{"n_layer": 14, "d_model": 160, "n_head": 5, "n_kv_head": 5, "head_dim": 32, "d_mlp": 960, "vocab_size": 512, "activation": "gelu", "norm": "layernorm", "norm_place": "pre", "norm_eps": 1e-06, "positions": "rope", "rope_base": 10000.0, "rope_fraction": 0.25, "qk_norm": false, "attn_scale": 0.177, "bias": "all", "tie_embeddings": false, "parallel_block": true, "init": "normal", "init_std_qkv": 0.0277, "init_std_o": 0.0277, "init_std_up": 0.0277, "init_std_down": 0.0, "optimizer": "adamw", "lr": 0.00158, "beta1": 0.95, "beta2": 0.98, "weight_decay": 0.053, "lr_head": 0.00741, "grad_clip": 0.5, "warmup_steps": 584, "schedule": "wsd", "decay_fraction": 0.853, "decay_shape": "pow", "final_lr_fraction": 0.0, "batch_tokens": [8192, 16384, 32768], "seq_len": 1024, "doc_mask": false, "z_loss": 0.0001, "train_tokens": 150300000, "steps": 8661, "dataset": "wikipedia_en"}
MLP neurons of a small language model. Each row is named by its layer, matrix (up: input weights; down: output weights) and neuron, and shows model dimensions 0-159. Each number is 500 + 50 x the weight over its row's rms, rounded and kept within 0 to 999. Numbers have three digits each.
After each neuron's rows, "fires on" lists the tokens most often at its 100 highest values on Wikipedia text that the model never trained on; "fires before" lists the tokens most often just after its 100 highest values on Wikipedia text that the model never trained on. A number after a token or word is its count.

L7.up42:474483476387446533543433476470447481574449538507470410433509543522566490502421488530396544521481504503434465442433497585503450348605446440471456555520493506495444525436567478557485451582554531558449523452472562574469568501565477508583510538536518514489409475573463532515467545467475427499559511526585442504485461468459471607601460440438548543504487501471536504525477464520532534530470515560457526480504580514484542598460430592498571465524470542459525482488408537384456596500548491
L7.down42:460486422478520469547525553476431574494505488459424481480508487512517459592455543501545562491461552460466579426484393500533493515530520515532469452497503490398562525433487522525441479506590494584517556555526525569529469564448531446531522458556537427479474489390552436490423467586464468566547472438503484538552471456503536348442328482480480652493543507493450454576525484569501514592439551479465493493524589511564604553492482475492483499514533482410490502534544502454500559411527547
fires on: "b" 26, "v" 21, "c" 18, "r" 9, "ol" 6
fires before: "le" 11, "in" 10, "id" 10, "at" 9, "il" 8, "r" 6

L6.up942:465570485498450551476453519522448511508467436525440483443436566503423425482558563479505487517497555498464422511520558503616564543434578491494403404456497529561459517523430418562477541499577495579464485451483496485464546451552463480432455478525471458476473556493486473512593498591484503430494432596523435452617512439552584604497488522410519548519580500502469438553456417519529486572574544502556475562535427399533447542563463512460506478511490561517499499480460538619481589556485585
L6.down942:493434498478549390553552436372514518502487487378454535567517430576490532512461531476459439500557463453508536495479386476432504560483470537555584437544622502651462501474517537553478519455534593578481508544489447594555465450465526525453532526520524481507483481483454533517493482529451509475482499430562504466490451533425611430492440609514427522509556521521522538490598527484464509551527507544482490471520603427551482446578474531516518531496461480429459518414408372480555514522499537
fires on: "h" 75, " H" 10, "H" 9
fires before: "is" 26, "ow" 7, "r" 6, "at" 6, "er" 6

L5.up853:541462492545511503457537495430536537381474386490469533494413519479525550396477499637438411581548584471475479498551529513464483491539479490449537510557507512523488477388472448514487627527459581454433464503548582438580514496492495542506487501516536529461489491520497429523467458444421497530521502519527413469539475509499470464475533559462436490539523525459502456485470485350477451459528522542548518600416509577471499465428486439634539451342425509472517432469483515455514420444472515
L5.down853:421456465516512541461417445574508480501656590566513500571567520494484509556482502430544563501455422521516517463496471463501580492529479548583430447575426487472476497464532471433437445428495458553544475498474455399537520517499572491420443462461462503591502482458480521474509504502547557446433455537545513473469504476572534502513486487526491465496445460514545539543460513628501560524508472527482485440552412442619382528554472545441481527514550437456450622539512467412366510457445427
fires on: "=" 51, "%" 44
fires before: " |" 37, "\n\n" 34, "P" 4

L11.up40:550461469461470581468494547449534421398377473509491523515468400526543490498483493526518434513458497411441461517511506516597589506502544465568479420518505564494384541519490475541481533504597497477427519581519454508654526498422472490629617511530555471577376475481438416475497491437462538513456540508534516466486522468434536552534459530480539458497467514432583424524471527500466486531581495414568521463520480464512544476522426608527531557496470465476478456609509544458516477509541565
L11.down40:415457488561399482506494464521505549498570553564549532437514452507579514510426471490482513580595443390504572541527521586536475454462466546581440430585534456520519560566590482443537535489491481442471563491460477423448383591549511497483436467538522524476513489558517467508505557520491500461504408611445475505561456567485508517601496416486538536417487527459433505481416460537437472583584409516531442474519486458496504467430447588512585496519547535583511521516534529468562514440394500
fires on: "2" 24, " " 20, "u" 12, "ub" 11, ":" 9, "ent" 8
fires before: "2" 18, "02" 10, "ur" 9, "01" 9, "00" 9, "ly" 7

L11.up216:521480537500539523488494442584545507618463459562440435513406579546431465436476560495509480493504478446492489497515521499579410469555608464507460498458561516441519605459520359472444550552577541533567479486490470538504486512477433424555385437483532480550488484534445537484573507456543508444500576530497522417490550492470548417542527528519582467474535510485472534479529515465406525430399463497477538458585497430461514500528405511437550475477519434518612499502465602491376494447576560
L11.down216:534459549473496604522491557539495495518478499430469493496422504467415437424539525491573529391540546487483394434499455533559483543543533506583575575513540484469513442564442486457580499533542598518500579535413560509516465403528520494453488510449494597477529543507430383545430383540469485489496553523516570485560524523490583500521532441428450513555490470496518493535437538519509501473439547531510547469493538398529415515504425611455494498496508570465439579443480616448447490498381450
fires on: " ex" 44, "is" 42, "ff" 7, "ce" 5
fires before: "p" 37, "c" 16, "ec" 5, "ab" 5

L11.up91:497512506441568459481480545513526515569442516494529468515486506531503408511399478504412532441470525486542422495590553522657499415589473512436458450472478524510482513572448537542423623463486474532521536411502611461626519554476524523484544422549502457486502460522497419493492594537541472569512475505534474520546538531509451605594446380440549422477516479495431533463537504548530428400514527482419444383559529534493526521493485441509496504523501525533460472505503523468402550442497589
L11.down91:560510504489447501487585533478516426467499512596486443580503595468463539524423522523520476456586530567544499578438471481511542493365496568553557511501486529480408529417570534464508439515466557477574510519483523466569468537477581496570496450536566500543453572479522461504472530356451466512408579433451553572488430468398502429425520559462457427594479518555582496525417531519456593457417505602498535528488410546486505469500521521542571445463478531421453439497497530482542471520482482
fires on: "u" 39, "o" 21, "w" 9, "ec" 5, "ent" 4
fires before: "ct" 29, "h" 9, "in" 8, "ic" 6, "ly" 6, "ts" 4

L11.up930:474519545495431539494541576510519385513491448418524524490524433549580520511476560504502554499482601534457436447424532506470434498471468540581436465441514622527470600530434464493565433523500497543513467487474495528514507511462515425456551442496487451573418505470501527423466588496444444445579565561452481456553486531488485541538476482598478480440563408414522522479396568585432587528600514466604483508519414535533498540401493585535580563447513486487479496488460485541398473452499513
L11.down930:486577535537450518530524522532564504410513563505576450518601498473484500480521477531523639554501464520524406495550522488505457505464503539490528450519545504564548463421555500493439450432541548426557523581488428490439423404531581555524487504424526509448420471474567486517488444454559528501520497559438475546439517668455477571485391513462502593532485518460582487471419555388538453586509473483537584499516370581495483452501436418516540492463491483442524510506503441516495566456456473
fires on: "om" 62, "ow" 16, "ri" 7, "um" 4
fires before: "e" 51, "et" 9, "p" 7, "as" 6

L7.up856:521558522425421479438468599489375515530462504471553577537498506503437401479470540498532395513387478513486564431409454542521576442476542472511542428489510503542483546496578510475433499532514430542438521498468454469545446438460529546552472471560462436484508557452519439463492425528460508521530525530539560491532544582459457561482445571420474596544441418487591452514389437614454581526454537581501442496532423558513558504465534477456554517575508472509530483512418450433501434560539498
L7.down856:468485562492526533550451388484567423444556463588442516427551507451566559509553459554578562432548498519500506583580525525469509495528450532535496481544453435524556518463449478475550533505471529510507532489574528483538558475593559552412503515532529598480520498470397509450552558487451425474532421386486477475455478454500447507445576528535446521501527499494472484505513559376477456473503462522613486416423546458526495516527522487567404486410511480498399456540557524564585560442356502
fires on: "e" 56, "ay" 15, "," 13, "ate" 6, "s" 5
fires before: " " 23, "er" 13, "b" 13, " |" 10, "k" 6, "s" 6

L11.up1:451623553491495550476486550504460512469407457466563414478491626507463548476490516444531369502552531484601500508461552493566601497427502505516507516502497545527471531452466439468516471455493502475611527478471489564539531516583471538436536441468491501490520517501373550509553520468484564485473517443451490505525480451474573546495436525501504494449545513565551462558578493538483461513559513510414527502506531515524472517453334457334534555492490520586535490498504490494657471427458606
L11.down1:518419490585525534465536497426533554558536455471487560510495472451470428595563521572508460484449495576516546530534524445404477555521473465542529468539421612527418417512485507503478494511536504360396463499539421420471460531479494473503486512567575500508491483552506469520444502466441475433535568488523532562514399507591493434527519571549449512452436482568536473466512473504486431561459546520479500545552577484565600599536565523565496500434503555492410432486453540504395517458628416
fires on: "===" 19, " t" 18, "ot" 15, " " 13, "=" 10, "==" 9
fires before: "\n" 20, "\n\n" 18, "h" 14, "im" 8, "2" 6

L2.up320:447517416407476550475446530591507487493405416536437467433515555574507545458457532477415406503525475523464440442401511517445651435466532427458439534439458626490519495510439432447431459606519432609564490467515506476561529448508494466554539550537425461509477510501518489488540508481495473445519438541569541459483575528441506454535439520553530461481535438436498498512559527576469479499521563452530552475543539485510517560431472588465544570510445504561559491410473565486482537451602533
L2.down320:480500454480474547519477467536539442469439478456521504483522570549501476491534548473449454461484451491451494476411496460471520457494512458467502500439498533470534518506398506457359476582533436579490474483556420471514515458588457511521505518569476495463460529535558467512502508528472567507576427525491547491484565559425485457516480545546415489522513468441501502534594507552526467481539487453535520545486587494460575510532460537453536503434537523514515529419493517484457519436846546
fires on: "==" 100
fires before: "\n" 61, "\n\n" 15, "R" 4

L2.up844:525566490506503541481561514496687593516476510447540571470493493502496532502455500631453590500523557453438536493547525535449520492483516506518508525614470542541591509448513500636491505545478539469494409491474559501466514519438528512480517427434525542490503532500479397540410443531390557502515441516497462523405447450429491508510526599492537445499482536565512474364616460451478460441549526562555519478501504505502593495406597455535526507471445470470485585466513486507486501473486390
L2.down844:451558517514472553519496491441449381478525472604490475563442519482500553514502479505565432523467448554509455442476490508516528506551427534546522499454499452428409497490481471422498460525451532455569571465518459484571487462507565476492470502604489518511525488432547568476536522476566484540484568462531385490578547492691468496468486451506387549447538536476500570567433515514506466525487526491519526561507439514580412500535379608552555461551591486523475474477517446453502471441544661
fires on: "%" 59, "|---|---" 30, "|---" 11
fires before: " |" 58, "|" 19, "|---|---" 18, "|---" 4

L11.up707:459459475389413489482502525547547379582479556618514489532446599589523452471527542434530494475474528524421501416406473640479458481526621463541477473507536484444464588538452514513535436591530534549562506515484579534459437499545506464501415416539511463423397514513488472443543532466482514392528514454470514486544500423431500572562480458470448478540520456457480548561462523479506498397412481452483511521515568612518577519485490483500504501543450500566476527526433500532530573518557508
L11.down707:529576544488503473450468459450611588544503609463546447482507432509552526474536485651567521558565439431523434543568504450469521506559512471422508555495443396449553527463514514471457535444479525453470478526492557478564487481378403477487549456568509508534434520481444524421379530510447500462510527571462458521524507514476513478515507478390477525484451551493547470431448556520471570578574558638554502439487528502446598454475398552516474488420480527464548466471466487567537474541456495
fires on: "ol" 23, "an" 18, "c" 11, "ul" 8, "il" 8, "e" 5
fires before: "ad" 14, "le" 11, "t" 9, "il" 8, "in" 5, "ip" 5

L11.up851:548435525552456460496544550543573462424493496568477568429472552542491465487541520546461505565439563502510461441411526492492439480422562542548429422382469566571555590476437535389492495553566529579506474475487537526504479539495482514461448460472511422575458416536474476470476554442501515475531508465526420487575508602494510492558549481536559476490459511485510473548502414533526505550605618316482472535504405445606534506452447502494526533513450494577522426485462467431537520503525541
L11.down851:519430581504552510549542506496474483481550505441503487563580494451516570533583588496597543473509520574567481487505458455454526503511508495448449515482505502429500477454532475532443545508477507498463434510458530408503455449476458455476578392501612517454480563492426503513482489464535484604503436528466495518456459562423444457419405511404540468548522461479530482561551595488492506519481531519558466568421390521426486517475586590489545400582487598413474496524514430636463472605506429
fires on: "re" 31, "e" 11, "om" 9, "im" 7, "or" 6, "t" 6
fires before: "e" 36, "at" 15, "as" 6, "p" 5, "m" 4

L2.up811:428504420514431557507419593585456484507379367563443491471505582566536554424431522487420452472552469522437415477435495486493601508471544464420416479496463612532546502506427439502436497610477408547569541485569569518529538529510465533556545525501463453497477506486456469567558533484474481470478465486563553427563551505455542507525491509448527484480483419498486460513575544557519473468473529522520520476547534476527513605443469560489526580447439579501524448419446518567497502436604504
L2.down811:438480451506464560495483523559492481492352441535476498479466542614471515456495517522432490445522508493436447532458480475479534469515513460484478497385422577511515506499411414493429484608456423525506554504589548496501514496529466569502515499539502457469510515485493465541542536506492504485497463506515548421546544506456486472497529540457517493522451455490482496549574525599494489445509496528542472525541544472517519576492485533492552536477407547504530461432414511543480499427833510
fires on: "=" 85, "===" 15
fires before: "\n\n" 39, "\n" 11, " " 5, "P" 4, ">" 4

L3.up852:428486456434481522493344574531454437478347403536483464476493532580507512416462554456444406535468507502478408504466456559527571456476520466447427534478464622476459527535513502552417470572487361560578535496512524537510513526523447527552538447512447515578464491522553500486593479506443452512502457547581499466535511545501510554476505491421525451488533486408506512577565449504548501536550567495528499465516506504549525534443488561489530564484426516549533502420436542507540508476624619
L3.down852:468486498486517529487419574526458476421315435517486497501544508652474481455512498488500458483462497488491457520499453528505531480499523481521456559375457591465485534522485479510427505530509448548531537485532463458454507499543434562504516453632483485532481504463536519537532531476503477486505449527530511439503530519519484522490535524419514501507515506458491491557528407544527500486516494495530502514508503471562538494464461498513503535454405533513510532441381530521536515393825546
fires on: "==" 100
fires before: "\n" 38, "\n\n" 13, "H" 6, "P" 6, " P" 4, "D" 4

L5.up662:524459456496507507450564500560569505477433501468437499456453585507456525469487551569416612548531492385555545577608499486407528428543577502514522506427499564542515581537536478528467537532491522483401537490503630519520500519468403529520519454533458531428478560484427412568532529499462496502577439582518482484405539455468468532468499484490533480532472486523585395435522480385543432486543533532595571435502520546539550532475457530562523459404471539518613572475508481447502499426457506
L5.down662:454531544493478512520428546455523511512638440512564473533444429524538539540454543489543400455485453562464462418477480529599514452453427547532421467584479445458539446384471498437537510563480462612595456516476429396495498457498630495462455545451530428583471462505594539488456540438503565454470549480532457515567491565580508493499515491419544465533526586451416453505518498528492515491463455460534457579520468500400458489416447504446532533504511503436438485526530484508527455529629502
fires on: "|---|---" 49, "%" 36, "ot" 10
fires before: " |" 32, "|---|---" 32, "|" 11, "al" 10, "|---" 6